Weights of a small GPT-style language model, trained from scratch on English Wikipedia.
Size: 11 layers, width 320, 5 heads of 64 (1 for keys and values), MLP 1280 GELU, vocabulary 16384, 17M parameters.
Training: a variant of Muon for these matrices, 257M tokens.
MLP neurons of a small language model. Each row is named by its layer, matrix (up: input weights; down: output weights) and neuron, and shows model dimensions 80-143. Each number is 50 + 12 x the weight over its row's rms, rounded and kept within 0 to 99.
After each neuron's rows, "fires on" lists the tokens most often at its 100 highest values on Wikipedia text that the model never trained on.

L4.up845:46 74 50 45 48 49 59 52 64 32 47 33 47 72 50 46 44 51 77 59 47 49 47 46 73 49 41 53 39 49 60 48 68 53 47 46 61 72 59 28 56 58 68 38 24 48 55 45 45 47 55 52 37 60 35 43 52 65 54 33 60 44 46 62
L4.down845:49 65 40 46 50 45 55 55 22 42 53 58 51 59 48 33 48 36 57 54 31 35 61 44 41 25 63 46 44 51 37 65 50 83 42 54 56 49 36 60 49 55 24 54 63 40 66 47 50 46 56 28 45 31 39 57 54 45 66 72 44 55 15 71
fires on: " |", " | ", " |  |", "2"

L3.up1095:40 66 57 43 45 48 62 45 53 40 66 50 40 56 42 21 42 73 92 48 51 55 57 21 32 47 30 38 54 22 51 57 81 63 23 43 50 49 42 44 55 36 42 41 28 36 59 48 33 59 46 63 47 44 38 38 60 28 27 62 38 32 45 61
L3.down1095:70 54 59 56 51 50 65 32 69 70 54 39 50 56 44 48 53 48 51 45 41 53 49 45 52 49 64 26 67 68 52 47 34 59 51 65 26 36 27 55 51 71 40 44 54 64 51 55 45 48 40 36 51 43 43 49 53 46 53 71 50 31 38 42
fires on: "; ", "% | ", ") | ", "0", " ("

L4.up815:35 24 37 38 48 56 42 65 65 47 58 53 57 52 55 39 66 64 49 46 52 62 74 40 54 53 46 68 64 18 55 48 37 59 46 64 60 64 78 52 65 39 63 66 36 41 58 64 61 40 43 47 43 67 41 45 79 52 41 51 60 63 67 30
L4.down815:23 31 26 63 42 67 63 50 62 31 50 56 44 39 43 51 54 49 37 57 52 56 34 59 64 60 53 48 38 42 63 54 40 39 74 33 70 45 48 47 67 43 74 58 56 34 33 50 53 76 37 51 44 55 51 22 59 60 47 45 50 72 38 42
fires on: " | ", "0", "1", "2", "?"

L4.up1073:43 41 42 58 50 56 42 64 49 29 68 76 60 37 60 71 57 51 35 50 53 58 42 41 46 55 53 59 44 52 44 45 43 50 46 51 54 55 46 63 63 60 49 52 54 26 50 37 50 24 58 44 37 65 40 62 44 54 52 56 42 47 39 56
L4.down1073:51 55 46 61 68 85 73 38 51 58 34 38 70 45 26 37 46 48 60 50 58 49 38 68 61 59 49 70 61 53 61 54 31 49 69 57 65 39 59 60 60 43 42 50 51 37 51 64 49 56 44 48 74 50 39 49 46 55 51 64 38 35 50 49
fires on: "0", "1", "2", "4", "8"

L6.up932:51 24 62 52 48 53 37 58 38 67 53 54 75 44 46 42 36 68 55 29 43 42 50 45 53 35 40 54 41 40 60 44 57 40 41 62 59 63 51 55 45 70 55 75 55 45 71 38 47 37 42 43 38 26 35 64 48 62 43 61 55 39 47 41
L6.down932:65 56 48 59 37 44 26 60 53 65 34 69 51 48 55 57 39 55 48 57 55 25 22 45 42 31 65 54 14 52 35 72 28 33 53 52 34 46 57 47 58 72 37 38 66 54 55 51 35 41 38 49 34 40 68 51 68 56 63 63 59 38 49 56
fires on: "\n", "1", "2", "4", "3"

L6.up512:61 58 39 58 42 56 60 51 58 27 53 44 38 65 39 46 46 47 60 58 50 84 52 31 72 43 34 62 52 43 48 37 55 56 38 62 50 40 56 57 37 57 43 72 51 51 39 53 45 41 20 71 59 48 54 44 71 54 40 68 76 24 45 40
L6.down512:36 49 45 43 48 68 60 34 44 39 29 49 52 43 50 68 25 46 38 69 45 38 61 60 45 41 62 41 66 68 54 76 52 46 58 56 54 65 37 42 66 50 38 34 63 52 55 48 30 62 38 55 39 57 38 42 50 68 40 72 61 62 37 53
fires on: "2", "| ", "\n"

L7.up1131:41 46 57 40 51 66 34 49 56 60 32 26 51 55 53 55 42 56 48 62 41 38 56 57 44 41 29 46 70 51 53 47 58 54 47 73 53 59 34 30 39 56 54 53 65 49 50 66 36 51 42 62 60 76 74 40 44 62 47 50 48 49 51 57
L7.down1131:25 73 54 45 36 52 33 69 47 67 45 47 37 57 42 51 31 56 49 48 40 38 49 41 50 52 53 54 42 59 46 49 64 64 45 57 59 65 17 51 59 47 68 74 47 72 50 63 62 59 49 61 47 36 56 43 72 19 66 44 38 49 54 49
fires on: "p", " ", " A", " a", "-", " P"

L7.up612:44 74 44 56 54 26 39 37 45 57 55 48 51 68 50 63 35 48 73 51 55 68 58 72 63 38 40 44 56 41 35 40 26 30 63 36 60 38 48 51 48 44 42 48 80 47 55 50 55 34 61 69 46 39 58 51 67 40 58 54 43 38 55 45
L7.down612:74 68 31 36 60 75 61 31 73 58 58 23 46 44 90 56 41 51 59 53 43 48 58 49 49 48 56 33 56 46 68 64 43 44 51 58 39 39 42 47 52 38 30 43 63 48 58 47 59 56 54 45 15 30 33 52 56 48 58 53 47 40 57 57
fires on: " in ", " | ", " to ", "; ", " has", " and "

L4.up720:52 38 22 62 43 38 57 51 61 41 47 50 32 51 24 40 63 43 70 64 40 55 79 29 72 55 47 51 31 37 67 45 50 59 50 59 50 38 40 33 64 50 52 48 53 56 37 56 37 52 42 24 51 68 67 30 77 60 23 54 42 65 40 47
L4.down720:67 52 40 54 43 47 43 26 62 72 40 49 71 48 60 53 45 77 66 32 44 60 38 43 51 37 74 48 60 49 54 67 31 57 47 57 64 46 35 43 34 56 68 43 43 51 44 65 33 69 60 49 71 63 45 38 67 69 45 49 32 47 54 65
fires on: ":", "===", "\n", "L", "\n\n"

L4.up59:69 57 39 51 47 41 34 41 63 61 41 53 45 50 47 56 53 48 52 40 59 63 53 43 72 48 53 51 37 54 44 62 76 38 54 63 36 57 35 35 44 34 72 47 57 56 48 64 33 43 59 43 50 48 48 51 68 37 41 49 52 57 62 43
L4.down59:44 28 37 68 41 44 42 38 54 55 39 55 50 34 67 52 55 40 26 45 47 55 67 27 60 53 66 53 51 51 25 71 61 52 55 56 64 50 28 69 56 46 53 42 53 36 57 47 69 33 48 37 22 37 43 48 45 66 46 61 40 70 71 41
fires on: ".", " In ", " ", ").", "\n\n"

L6.up1105:53 29 51 30 44 34 43 59 58 56 59 46 46 56 56 81 70 53 72 56 36 55 54 45 50 52 26 58 66 44 46 46 37 68 52 28 75 51 64 55 41 50 57 62 62 34 53 69 40 48 46 55 24 61 56 26 54 54 70 53 72 57 34 44
L6.down1105:35 40 36 58 69 65 53 65 44 47 55 41 51 53 53 59 26 46 56 42 33 31 55 35 28 62 44 58 45 50 61 59 29 26 57 50 53 42 69 43 55 51 42 47 36 56 47 41 44 49 31 46 32 43 61 51 59 63 54 76 70 44 32 34
fires on: "3", "2", "1", "iz"

L4.up542:53 48 48 60 47 34 56 78 32 68 55 21 53 56 54 62 60 52 54 38 52 29 69 28 50 70 32 79 27 52 55 47 41 55 36 38 43 42 50 50 44 63 32 64 67 44 45 59 44 52 46 53 35 38 32 34 42 40 49 49 56 34 66 40
L4.down542:27 50 44 44 41 57 32 50 36 41 37 57 53 55 55 52 45 50 57 42 42 57 35 31 47 41 60 32 61 38 51 55 69 81 35 59 41 55 65 29 66 47 83 51 55 47 30 36 48 72 56 63 53 31 35 69 46 55 50 51 41 47 58 49
fires on: "at", "o", "ent", "ad", "ar", "or"

L7.up279:35 67 33 57 42 54 60 39 42 59 51 58 42 72 66 74 51 63 52 64 42 66 54 54 43 59 42 32 63 45 44 42 58 49 56 53 58 48 50 46 43 44 47 41 56 63 66 56 57 51 44 76 33 54 50 38 49 66 49 64 47 34 58 57
L7.down279:41 32 47 59 25 52 63 39 40 49 38 38 40 26 43 50 47 29 45 56 74 56 42 35 69 47 57 41 54 71 62 44 57 44 69 56 43 43 57 54 60 70 54 45 53 28 51 46 51 50 57 56 38 28 51 60 40 67 52 52 49 27 66 49
fires on: ", ", " ", " and ", " in ", " of the "

L7.up1027:72 52 57 54 67 32 48 59 35 60 68 78 61 58 50 36 51 54 47 55 49 53 58 55 41 38 36 32 53 56 42 50 63 54 42 52 41 38 46 37 47 58 46 42 65 39 58 56 51 59 51 58 47 53 56 45 33 55 44 44 44 57 65 54
L7.down1027:30 39 54 48 56 56 47 66 54 46 34 24 45 66 44 48 55 41 70 66 50 26 61 66 28 55 36 61 46 71 39 48 46 33 47 59 52 43 48 29 64 72 59 60 49 52 38 44 56 54 31 56 52 35 51 37 43 74 52 34 47 45 77 46
fires on: " | ", "–", " ", "."

L7.up752:51 58 53 45 32 65 17 50 57 33 37 56 43 51 44 55 31 57 52 41 54 40 53 53 72 62 81 48 42 55 74 30 26 48 66 58 43 45 37 61 43 30 65 61 61 50 68 45 30 40 50 30 25 51 43 54 51 43 37 51 33 55 62 34
L7.down752:56 44 54 61 44 56 05 44 62 63 53 50 53 42 51 44 47 58 43 60 58 39 59 58 57 57 46 56 35 65 30 53 47 51 39 34 44 66 35 61 45 75 37 39 51 47 57 58 48 43 54 39 41 48 45 53 41 54 42 55 48 73 46 61
fires on: ".", "\n\n", "\n"

L3.up674:66 56 61 22 56 40 49 39 51 52 33 53 67 51 46 39 36 65 34 50 54 58 70 39 67 72 29 50 48 47 40 43 60 47 45 51 49 58 24 56 40 56 42 51 69 61 37 60 36 52 64 47 46 38 32 37 53 27 52 45 72 41 51 58
L3.down674:45 64 26 44 35 56 54 56 57 36 36 45 69 71 47 51 41 34 62 49 31 47 63 45 42 44 64 41 56 36 61 60 36 45 43 47 46 53 47 49 38 35 64 68 41 74 42 53 65 41 34 42 50 56 39 47 49 36 44 56 57 16 53 52
fires on: " ", ":", " of"

L4.up834:53 53 46 78 45 24 55 52 76 52 28 46 65 36 62 56 57 53 65 63 60 44 56 56 42 30 49 46 45 60 61 27 48 45 50 31 82 54 54 23 50 39 64 63 50 63 41 43 68 56 53 47 43 37 61 57 54 36 46 59 60 38 59 61
L4.down834:51 46 60 47 39 43 46 62 49 54 34 57 54 59 45 51 54 56 63 40 52 54 48 42 55 59 64 20 58 41 75 45 47 56 61 48 69 43 47 40 64 50 42 56 52 32 40 32 46 54 39 36 53 48 44 55 50 37 47 60 75 37 56 56
fires on: "et", "/", "it", "k", "s", "–"

L3.up307:47 39 56 58 41 44 60 68 44 43 55 36 49 50 67 55 73 63 69 32 33 40 56 46 37 83 54 53 57 53 42 45 33 36 43 78 49 62 39 48 53 60 53 49 50 47 53 45 32 45 38 49 45 56 67 55 65 43 51 36 56 24 62 58
L3.down307:56 42 67 39 46 57 52 56 43 55 48 39 74 39 34 26 35 33 47 56 57 61 55 53 48 34 54 54 40 39 66 44 58 69 70 35 20 44 62 40 63 41 70 67 49 13 28 48 56 62 46 57 70 54 57 58 55 28 47 29 51 40 57 36
fires on: " Green", "ake", "ing", "al", "ous", "ar"

L4.up389:54 47 66 42 46 45 44 32 58 41 42 59 56 69 25 54 47 43 64 66 41 39 54 34 55 47 33 47 64 52 52 55 64 48 48 41 48 54 56 56 54 48 46 41 44 44 52 33 49 52 52 36 43 40 44 48 60 64 44 59 46 27 49 55
L4.down389:67 49 56 61 43 56 66 33 39 49 35 44 67 67 35 66 58 38 59 57 41 39 83 61 54 32 59 57 66 47 51 48 26 59 71 32 66 72 31 55 41 60 52 64 65 49 57 42 70 58 48 41 43 36 50 56 60 52 64 56 48 56 46 58
fires on: " | ", "0", " |", " |  |"

L3.up1097:37 43 59 37 45 58 34 48 58 64 44 47 72 62 53 50 36 54 44 46 43 35 41 50 66 31 52 47 47 62 37 27 54 64 69 46 48 46 33 56 46 40 38 24 69 47 60 76 30 45 43 52 22 56 57 55 45 72 57 37 42 53 51 65
L3.down1097:38 70 37 28 56 52 46 67 48 47 39 59 55 45 55 11 58 71 49 46 57 59 39 52 55 54 63 35 61 51 55 33 54 34 40 59 31 53 39 58 64 58 52 56 66 64 62 28 47 39 44 60 34 39 68 62 48 65 42 59 39 57 51 55
fires on: "-", " of the", " of", " "

L6.up716:54 49 52 31 43 63 58 50 56 79 59 36 54 58 49 58 58 31 28 53 66 35 59 50 35 51 38 62 53 63 64 44 48 52 37 53 52 50 60 48 51 45 35 55 62 54 53 58 47 46 47 53 59 63 43 48 40 36 37 40 60 28 62 40
L6.down716:64 30 37 46 52 33 28 44 19 55 52 29 46 44 57 48 64 50 47 57 37 59 54 56 31 52 47 53 52 66 25 43 53 65 43 40 43 44 54 70 50 44 42 43 48 67 34 57 45 45 36 41 47 29 51 42 64 43 30 63 62 55 60 29
fires on: " Mar", "or", "at", "ac", "ur", " mar"

L3.up334:29 41 69 38 52 55 52 51 46 42 40 34 55 31 32 47 54 53 67 68 23 59 56 49 38 35 45 57 43 53 42 56 42 46 32 45 70 43 44 53 53 48 42 52 47 42 57 39 64 53 42 47 55 39 55 48 59 42 38 52 60 71 44 42
L3.down334:44 57 51 43 65 62 41 40 46 48 48 44 54 64 47 49 40 47 43 62 47 52 22 31 49 40 61 42 22 41 66 33 37 58 34 45 43 58 32 59 45 44 57 43 48 42 63 49 59 48 62 29 46 73 51 43 67 54 68 55 37 51 32 59
fires on: "\n", " | ", " ISBN ", "2", "; ", "-"

L7.up741:72 59 56 68 54 46 50 44 40 59 65 51 61 48 36 54 42 68 67 48 46 49 32 50 47 43 34 57 73 44 58 26 55 24 49 43 43 50 31 53 58 46 49 78 56 54 55 46 40 41 44 45 47 54 47 59 64 47 60 47 47 34 57 22
L7.down741:32 53 37 49 74 60 51 47 41 54 55 52 41 63 65 52 47 65 65 31 46 54 45 51 23 32 50 42 75 41 43 52 74 53 38 27 57 62 43 33 52 43 36 66 52 29 42 41 61 54 49 53 62 49 47 68 74 48 68 39 47 57 58 54
fires on: " in ", " | ", ", ", " In "

L4.up946:58 53 48 45 48 60 52 59 63 59 17 72 68 47 50 41 46 78 38 49 44 70 56 35 71 35 49 68 37 43 35 59 47 31 56 49 51 60 38 64 55 50 40 59 48 32 58 56 55 45 51 61 19 35 22 70 51 43 53 48 56 29 45 56
L4.down946:46 71 60 47 44 47 71 65 35 57 58 53 60 52 37 47 45 44 20 48 51 61 60 47 57 28 57 47 41 64 64 71 41 47 58 48 36 56 48 43 59 34 37 34 27 64 66 48 47 40 65 52 64 36 34 63 36 68 47 45 61 57 52 47
fires on: " | ", "1", "16", "3", "24"

L3.up1207:60 64 56 47 52 42 41 80 54 53 60 49 64 32 57 47 43 44 51 60 67 49 52 59 38 42 35 59 63 44 42 58 62 71 58 48 36 75 30 49 42 46 43 58 61 52 63 43 46 50 51 55 78 38 56 51 34 46 44 49 61 32 60 53
L3.down1207:60 58 52 64 49 45 50 72 35 44 34 38 44 69 53 70 43 59 73 70 43 18 57 50 62 35 34 47 51 33 64 65 54 47 44 48 52 48 49 37 51 51 57 59 70 77 25 65 58 61 26 66 30 56 57 52 49 51 69 44 61 56 66 38
fires on: "–", " ", " | L ", "H "

L3.up425:65 57 52 59 53 22 50 62 41 58 49 49 42 43 43 59 51 49 29 41 76 54 54 41 53 63 81 54 60 59 37 49 57 55 29 62 52 46 17 45 50 44 56 36 73 77 48 47 34 54 34 57 54 35 39 41 55 41 44 60 53 42 59 65
L3.down425:46 74 60 39 57 51 59 45 37 74 53 42 47 35 53 68 51 31 20 43 22 53 31 50 44 47 57 43 51 48 58 60 59 62 55 58 53 58 35 47 30 56 64 47 65 50 53 44 74 45 41 34 40 51 54 49 40 37 57 58 54 73 66 40
fires on: " $", " | W ", " "

L3.up602:42 42 60 60 54 30 69 62 70 57 46 50 45 56 43 42 65 53 46 60 68 43 61 54 50 38 59 48 69 42 52 55 75 47 63 39 56 35 44 35 47 64 44 57 56 45 70 40 37 50 63 38 44 49 44 50 49 47 32 20 28 34 57 55
L3.down602:56 59 43 53 49 48 72 53 59 59 52 55 57 40 62 65 56 56 53 50 49 53 49 54 52 52 37 41 64 41 55 34 25 34 54 31 49 46 51 65 38 43 58 64 69 54 60 56 60 37 64 41 50 38 33 46 55 46 71 47 68 34 50 56
fires on: " | ", " this", " She", "–", "he", "; "

L4.up1268:65 67 47 40 46 33 42 44 45 50 52 37 42 41 43 53 55 43 49 39 50 52 38 51 75 48 58 55 31 82 60 45 35 51 42 67 58 50 60 45 77 42 74 52 46 32 55 41 51 47 57 57 56 55 35 37 70 58 63 63 39 49 44 48
L4.down1268:54 74 46 56 65 72 60 55 68 52 46 42 71 41 46 51 46 53 69 52 60 40 61 57 51 47 51 49 28 39 42 55 68 69 45 56 40 38 62 38 57 56 64 56 53 48 62 56 53 71 49 49 48 22 46 35 50 62 38 48 66 29 44 75
fires on: "- Gr", ",", "er,", "\n", " open"

L3.up213:57 65 53 80 41 81 52 57 53 43 39 42 46 53 58 56 53 39 27 42 61 54 47 56 66 68 45 40 64 48 81 64 58 57 59 71 49 45 38 33 64 58 52 37 34 45 64 38 37 46 38 54 65 52 39 57 55 80 41 55 31 69 42 57
L3.down213:65 66 52 54 58 35 51 56 43 47 41 44 55 47 32 56 53 53 64 39 49 55 41 58 28 36 57 37 72 53 68 22 44 36 51 53 57 38 31 56 55 31 63 38 54 62 46 65 47 42 70 52 57 56 74 30 50 78 42 46 41 62 28 54
fires on: ":", "',", " what", ", ", ", so"

L4.up137:44 33 44 59 67 66 44 57 64 72 58 49 56 54 57 56 38 53 36 51 29 59 46 50 53 30 39 54 64 51 56 46 67 79 61 39 55 48 51 35 35 19 51 49 61 33 49 55 56 50 59 35 57 19 31 62 56 28 70 58 52 51 67 49
L4.down137:47 55 27 70 46 52 68 34 33 45 59 47 37 76 46 45 32 51 30 54 51 56 45 57 62 65 69 62 63 60 58 69 71 34 51 52 58 65 54 30 46 61 77 36 46 48 49 40 35 66 59 65 54 47 49 43 66 53 50 61 44 43 45 30
fires on: ".", "J", " but", " She", " he"

L3.up1046:40 46 53 51 30 38 50 49 58 27 66 64 34 57 43 33 68 49 63 41 43 49 63 50 50 36 55 47 49 40 66 47 77 38 69 42 47 48 70 43 31 50 16 58 61 42 81 49 22 56 48 53 41 21 73 55 67 66 48 32 41 48 60 64
L3.down1046:56 70 47 49 58 37 57 56 49 46 67 60 55 58 61 70 51 48 61 47 53 49 56 46 37 36 25 53 59 59 55 37 76 52 43 46 34 51 50 45 50 51 32 55 35 49 38 42 61 31 49 73 74 31 68 51 58 35 62 40 43 44 56 42
fires on: " | ", "; ", "10", "2"

L4.up128:54 35 44 73 44 36 43 99 54 47 49 58 52 61 45 60 56 41 64 61 44 64 45 49 51 54 52 41 24 51 63 40 57 31 77 34 67 37 73 59 56 68 54 27 36 46 64 53 53 21 52 52 29 64 52 30 57 44 38 48 50 47 37 54
L4.down128:46 60 60 39 37 47 64 46 49 50 47 53 38 46 57 61 59 79 59 49 46 57 43 52 31 57 32 42 41 63 55 33 43 61 74 60 76 43 64 48 41 68 29 41 51 46 49 45 51 44 42 51 44 47 46 68 36 52 47 46 47 39 27 50
fires on: " | ", "; ", "===", ".", "0", "2"

L4.up1161:42 36 65 31 52 35 35 86 70 52 52 60 52 23 65 46 39 70 53 62 66 69 54 68 52 74 64 54 70 64 49 56 63 40 49 54 39 58 70 59 59 47 46 52 63 29 44 56 62 35 62 51 35 50 65 62 40 41 61 54 72 45 69 53
L4.down1161:53 33 48 51 59 42 65 51 59 41 50 40 62 45 45 44 43 49 66 40 39 40 68 61 52 59 57 36 55 41 55 51 51 47 66 36 75 46 44 42 54 76 69 60 45 50 68 39 48 62 58 48 64 43 36 62 57 47 45 58 42 66 43 52
fires on: " | ", "; ", "1", "0"

L4.up1218:66 39 34 49 36 32 39 55 54 41 44 59 46 62 48 55 53 70 51 51 40 53 30 42 60 59 53 43 29 74 40 51 57 54 56 48 59 35 72 54 69 57 45 60 19 45 62 45 61 56 54 51 37 53 52 41 73 57 39 45 30 57 54 49
L4.down1218:53 56 27 53 36 32 56 35 26 32 45 62 38 58 40 73 50 54 55 19 25 40 56 49 38 33 53 57 48 54 48 68 56 88 42 29 47 42 68 42 69 41 54 63 49 56 52 53 60 55 57 40 52 39 51 50 35 49 75 45 47 48 45 58
fires on: "\n\n", ",", "\n", ")"

L4.up1168:47 56 56 32 45 35 44 41 69 61 53 65 46 66 51 38 35 45 42 45 60 54 36 36 41 50 45 55 40 29 45 51 60 57 35 59 47 44 47 49 62 70 54 52 46 47 52 62 40 59 45 51 35 48 54 35 40 64 43 71 63 39 66 53
L4.down1168:49 51 38 75 40 62 61 47 28 42 40 34 43 54 43 19 74 40 39 62 55 61 71 48 37 55 33 51 43 47 53 61 59 52 45 32 40 63 07 65 24 55 45 63 38 68 56 35 47 45 61 43 69 42 39 37 31 60 61 51 40 62 25 68
fires on: " at", " At", "ri", "c", " B"

L3.up1219:43 51 50 43 68 64 57 32 66 47 39 47 52 66 47 33 35 65 73 63 50 41 58 44 50 52 37 59 60 59 33 60 75 63 35 51 42 75 56 50 39 38 65 35 36 31 52 42 56 47 52 58 40 42 30 61 56 44 58 36 41 38 39 62
L3.down1219:40 54 60 47 34 53 50 55 50 56 58 21 62 37 36 60 56 41 56 45 42 31 45 53 47 48 70 51 48 72 29 35 50 40 61 35 53 51 26 48 37 53 46 51 54 40 48 33 44 32 62 50 57 36 34 43 75 64 66 51 40 61 37 41
fires on: " | ", "0", " |", ") |", "; ", "; A; H"

L3.up510:31 23 65 41 43 44 45 63 42 37 25 50 70 33 37 78 36 48 35 39 38 50 35 75 47 54 52 50 34 59 45 69 56 73 26 59 63 51 51 48 74 52 47 56 58 50 56 46 42 47 55 47 72 54 48 36 60 41 58 60 65 45 79 32
L3.down510:38 44 46 50 50 78 50 60 50 64 38 41 58 26 53 53 47 35 42 41 49 46 64 61 53 55 59 38 37 66 54 64 42 57 35 42 44 48 32 71 49 77 68 51 48 47 66 52 46 44 50 37 40 43 31 58 67 61 69 61 51 55 73 45
fires on: "===", "==", " ==", " ===", "===="

L3.up605:50 35 55 26 36 36 46 53 37 57 67 31 72 48 50 54 54 57 70 39 39 58 58 58 56 85 43 59 30 49 44 44 42 44 42 58 32 38 38 48 53 52 40 47 64 54 33 43 37 51 63 54 65 46 54 68 53 40 41 44 36 61 42 48
L3.down605:34 62 57 65 56 59 53 37 58 70 64 54 69 57 48 46 39 37 51 41 33 42 36 47 10 50 42 52 40 58 33 47 33 44 60 24 59 62 38 33 45 48 52 57 61 48 45 22 47 58 32 35 51 50 44 50 50 50 53 43 62 65 64 63
fires on: " to", "ing", " an", "-in", "==", "ous"

L6.up1230:63 44 45 51 50 34 31 53 49 64 50 41 42 31 61 69 61 60 38 61 46 45 62 55 21 48 46 42 49 44 48 43 32 50 43 55 55 46 38 49 55 56 57 59 44 24 42 51 36 55 54 52 57 40 37 38 55 42 61 49 92 48 59 32
L6.down1230:51 52 71 40 49 57 64 41 53 64 54 37 43 21 56 36 43 52 39 47 40 56 49 52 49 60 65 30 61 44 46 31 40 42 60 68 32 50 37 36 61 39 62 64 64 63 58 36 61 51 64 47 38 52 26 50 44 54 61 29 71 26 37 56
fires on: " s", " p", "iz", " j", "et", "S"

L4.up268:59 66 35 92 44 39 31 40 81 42 31 48 49 66 45 45 35 42 68 48 39 26 43 40 37 36 24 43 46 58 54 56 59 54 41 39 48 53 57 62 73 53 58 39 40 27 40 46 60 37 36 36 36 60 30 46 55 46 52 52 64 38 56 50
L4.down268:36 69 33 31 43 45 47 55 50 35 44 48 54 58 41 50 42 38 48 42 29 40 39 50 66 26 45 48 53 68 46 35 32 42 66 37 25 48 27 56 43 67 63 44 66 35 77 28 43 54 50 49 25 48 27 60 58 71 53 70 27 52 42 55
fires on: " |", " | ", " | Notes |", " High", " |  |  |"

L6.up808:71 30 49 35 58 36 54 38 58 57 46 30 64 34 54 64 37 43 47 50 47 59 62 52 54 31 43 33 76 73 44 50 63 62 49 49 52 09 49 44 50 37 50 64 54 75 44 36 36 63 46 58 65 52 29 52 35 48 58 44 41 54 67 25
L6.down808:31 53 54 42 51 37 46 56 59 39 43 39 55 19 49 35 43 36 43 58 70 48 62 52 41 53 44 48 55 48 34 51 48 56 49 28 64 32 32 58 53 49 69 66 36 67 38 38 35 58 72 40 70 65 46 59 39 63 36 67 52 43 72 34
fires on: " pl", "iv", "or", "res", " Pres", " soc"

L6.up1015:66 69 37 59 56 61 50 73 47 64 48 70 48 79 45 54 56 37 48 47 46 37 87 50 50 43 55 59 42 54 66 72 58 69 54 55 44 48 44 50 24 49 53 74 59 64 73 41 36 47 48 22 69 37 43 45 54 54 70 47 47 49 45 38
L6.down1015:61 49 37 57 61 50 41 35 60 66 33 42 48 54 42 44 61 44 38 72 41 72 49 63 39 80 61 52 62 43 29 52 41 45 32 49 45 44 43 58 44 55 53 44 50 50 61 39 38 58 61 35 56 47 37 37 56 65 45 56 53 48 46 47
fires on: " K", " | K", " | Mar", "u", " k", ", K"

L4.up350:47 61 68 64 48 33 52 52 57 63 50 43 50 19 45 62 40 62 50 49 46 35 35 55 42 31 31 39 39 52 84 46 41 69 56 53 40 45 61 42 63 58 40 48 53 62 38 53 55 30 55 42 54 11 42 80 56 30 59 68 74 62 61 41
L4.down350:56 64 76 60 41 08 41 49 48 73 37 56 27 65 60 37 55 64 62 59 38 44 41 57 45 39 56 39 52 57 60 60 46 47 69 57 43 49 39 34 40 37 59 37 39 62 57 65 38 59 32 64 61 52 40 35 68 41 51 40 72 56 57 50
fires on: "et", " | Home", ") | "

L3.up1203:49 35 51 47 63 45 54 51 42 47 58 50 55 46 50 37 57 48 54 47 45 41 36 61 36 43 51 54 79 57 54 50 35 58 80 33 53 63 33 42 63 53 50 51 49 55 44 51 48 38 76 44 64 51 66 47 70 65 57 60 26 51 43 54
L3.down1203:39 34 33 28 56 45 38 72 73 42 72 48 53 80 61 42 68 54 49 42 43 44 46 60 31 32 43 58 55 57 49 59 53 67 51 51 38 22 47 33 50 39 39 55 65 52 61 58 54 36 49 46 51 57 62 39 52 55 31 59 49 41 50 55
fires on: "0", " | ", ", where he", " where he", " Y"

L4.up680:69 47 58 35 39 47 53 61 61 20 46 52 38 54 65 73 48 57 51 40 46 37 53 51 45 69 55 44 53 55 65 74 57 65 63 55 71 63 45 50 72 38 49 43 46 45 46 46 46 38 43 48 49 48 46 38 71 36 48 36 46 62 55 45
L4.down680:44 27 54 66 38 32 43 50 36 49 70 50 42 51 58 69 63 54 42 20 45 48 66 80 52 63 47 60 46 59 43 56 84 72 22 51 53 80 55 61 65 43 56 46 44 44 45 45 54 56 73 45 50 30 54 42 47 65 62 49 41 50 61 60
fires on: "===", "\"", "s", ")", ",", " ==="